config.yaml
hidden_size: 512
intermediate_size: 1344
norm_eps: 1e-05
qk_norm: true
attn_scale: 0.125
tie_word_embeddings: false
init_std_qkv: 0.0244
init_std_down: 0.0
optimizer: "adamw"
learning_rate: 0.00167
schedule: "wsd"
train_tokens: 902600000
MLP neurons of a small language model. Each row is named by its layer, matrix (gate and up: input weights) and neuron, and shows model dimensions 272-399. Each number is 500 + 25 x the weight over its row's rms, rounded and kept within 0 to 999. Numbers have three digits each. A neuron's up and down rows have the sign that makes its largest values positive.
Before each neuron's rows, "fires on" lists the tokens most often at its 100 highest values on Wikipedia text that the model never trained on.

fires on: "–", " and", "ly", "nor", ",", "th"
L5.gate1337:523464501525480487542462504509518487524518548486506495520473529505534538501487522498488526450508514494529555491496505471498490517488538489521466523523470483513489515464526535461528504492499488506480462484515519497542455474495501450525541490490531461491528462506456516506507512495512537458511488550512499500512493500501532518461507521521511492489512466511513475505551507506489448455514
L5.up1337:511503479493502505491540474533502480482477509510484490536534506478498488495487494519474490499477476519479482499502496510490558586527493445482448491478473531505470514519496531534456546469494528509478494481477469504511487502499454488517495450514478523493477476498461489518501534486525540514536532523515509506509521509481493490504471423518491486532492483489479491511478481477479504510520

fires on: " to", "2", "1", " Em", "op", "8"
L5.gate335:500529493517498514511461523517475456471502487568467498496540499527519499496472480509506473493525490435509552538536475475495543511523514505454486508468489492485501533502513527541504464497435479502494517474531438461486497494488548508493460493501520498484510515487531519498488498500514544469511482506509525483502486471491513523518534509514483464533512490548501438551508464516487524491457
L5.up335:502527495524494505486464485477494481467506515543510516469490515513497504451476506475519520508502560497496510499505525469553506495542501468535511496500497484537540465507462485543473537499528519502491532504488470537559541503531512520515479481499464484514561460528531508534503497495455492470528510550500521472520473485530533490514498473537532405509500502506512494519516520460452529516541

fires on: "0", "2", "9", "3", "8", "5"
L5.gate587:480483521470502513459489485484473482473480487518521472492551510502510497500534517496500509525498524449534491533495496506481530496500547505466506494500518543466463536502478523524520480482477515490525522490498529505524473473510490486504536527540478477520482502510513493461488496462548485517442514497527514494528490499463521523519525529484504497536528479505495437463518542509527464508525
L5.up587:519513513522507519481466469496496518507492483497483497472550484482527514486486484446454530478529522498474482509511475516475507522511494460500524485524517486529488546483479500509524518496457511457528493567513479499527494518528481525519460503498525500534518468508530520530501577549514529445511487497459522477551511492500519483490497502483548502508534521490507489511508474562505479513520

fires on: "-", " |", "s", " were", "4", "2"
L5.gate287:445500481553487457520511537549508506545497486475488507493534532493496527482479475535441512435548483494467484505505490527453510519462542540488491499497484501510520485492494474475493506535494514522499468457435521500495526516495492522493526504465531500510488543476497515474512526516546500497512538487531489535509444529509512497492545501528475503504518489514514474524495468501503453495487
L5.up287:470503486527499474544506514527502501519485506463498509475539491493553497479506510532507504527592462484473499508498546490521523519461540501524512508509463539497540460522504527461510505489562480475492467512511517484482486449569511447519492511475516510505484494508477491468502533552542485503493464530514482499493506485455507454490438546503506483489512498537486499464499491507454524462510

fires on: " to", " and", " of", "–"
L5.gate1093:458505489448513471501473491474517510489473532471460507500510526535465489493496502525478501491535514467511541464488454562512530509523506513473504473528432459516526501517480484492519481515486542469502522512533512478494496521521547561525516479491523514468498512494490528508468469514557501489443476501528498508514510544490520452531501490486497506497515493465473486467481492483477492504491
L5.up1093:496501456511495521509511547540534488592499510517481505513509469513525496479487487499448499502486496494511498524502474526503531493503512515482499494482532514492533466495528462539464549485486488488533524544491526436480461502511458509531472551516513502469513478494497507498556473513489487463490542491465491475496487487524444532467496505515555488489526518469536491527492491477516551518508

fires on: "|", " |", "),", ",", " and"
L5.gate647:519501488530476509481462532519489476453437494481461430493488488513479494487459524466488530521486520510454491503509496485480491487508523514504518449530528466478439527526511479484482498518483513489506515511494480544537544502501546521545492518503504515527494501486474482489529524468503506542507491504516557504518505513522556508530543487537532502510491508504500533485528542520501523460476
L5.up647:475487493502461484510474500491492501526479496482453525534492556497475513491518475493489527483524502511513480464538496489470521478473447483476546495540494475528460493519485485540501514526461486478489522518510488499517485441506524583508488486495457498432508507493482495498529504525540478513526511487503541535531483511472502478508483464520481501503468500484533519508554503501511511535484

fires on: ",", " and", "),", " who", " as", " the"
L5.gate1053:544467503499504488469526524478454477497498539537468541505497516457521450489503554494509538498499515496517566533513515470533506461502462465520491487575483508468525528507452483492526489532515532530490519506489486521497519480528516484482500497512510488510508502476518505500495519441479522527507506470503450494419483495512526500519476510509506461486459434528463514520479459480498547498494
L5.up1053:441542539542529500526487490522476458486511532510475528502463496459508493507491488487514478478469539464485545516508517469551480530492476488474471476517512509480458551535461539510443515484550482506445495513514442529495517472505470488474510472509486465509493509474524464520492550498490519537500492481504514474489465511491510513529510494536497446512537510546472484446517496500478497519481

fires on: " Best", " of", " –", " a", ","
L5.gate158:508521501488527492546456465513521482539484511573549493417484483494475487523493498502512476489531505494461526501517507510496497495539464477461477499545488485493495521482462511474511466515493462479501492474501463513503476501510525487499468387514516486549450507510487518490496484472493506500503482499533506528523552496478519475549481492501525515477434460526480462494483486500493512509490
L5.up158:538491501522498476489461521523509457549477506527481508481514518508523539491481519512532478498484522502500483499486463514525453494465436517434478502503462514536497545505460516498479496554483486480506489516522502474503463483492497531518490470520526508482499486482452508479466523489478498483440495445522489535524522509525494467516477466540488498538513522507468489482477497465509530475519

fires on: " and", " –"
L5.gate823:482494472508524508482477517523493538502461500508458506488487486519449519505494517502494475517502450510454528540516477506519506495521462472487479514503507486490513502520503492525534495492490541481539521521529483513510537476501543515474558495503501489480497494521490520502537457458510513459469479518508515494478551507501523499525470524484520495480526489489481518453496463482527502496486
L5.up823:480518562499485490465486538528518495526515456517483530476494519488490492500522491451503529484503509496477486457487483513431493519495450507493508476506514523524491484505497532519530555515463466492512469518506483493436505534515527514475546537495486500504500500519503485491507491495534508497456523496492526472529483501483522499519526433518506479487478525499518477518515493497491476539496

fires on: " to", " and", "-", "–", " or"
L5.gate1279:511506508536493507527502524513506496491445531509485534514492534515476495438531533509487511498482520488490497448510458509488532516466559524501504463494496484519476505479508482529546501534513545467486521537494468490501519517471491514513495513518574495544523469490505482498509477476496476477489483517516512478549498483496523500527514483505497504488503473477511478474510465464507481504547
L5.up1279:519494465496510490483515496521494499507472491480482491501514495488481483513493512474549496474482559490496514476503485558484522512465526477439534515480516475506533546536514522498501480514504491485532479509542477416504506494476520522508454535487462522497525515477471459491510514501521470445548527537502511474521463514475539564516467456502533538474516509509528511530513487465521452519478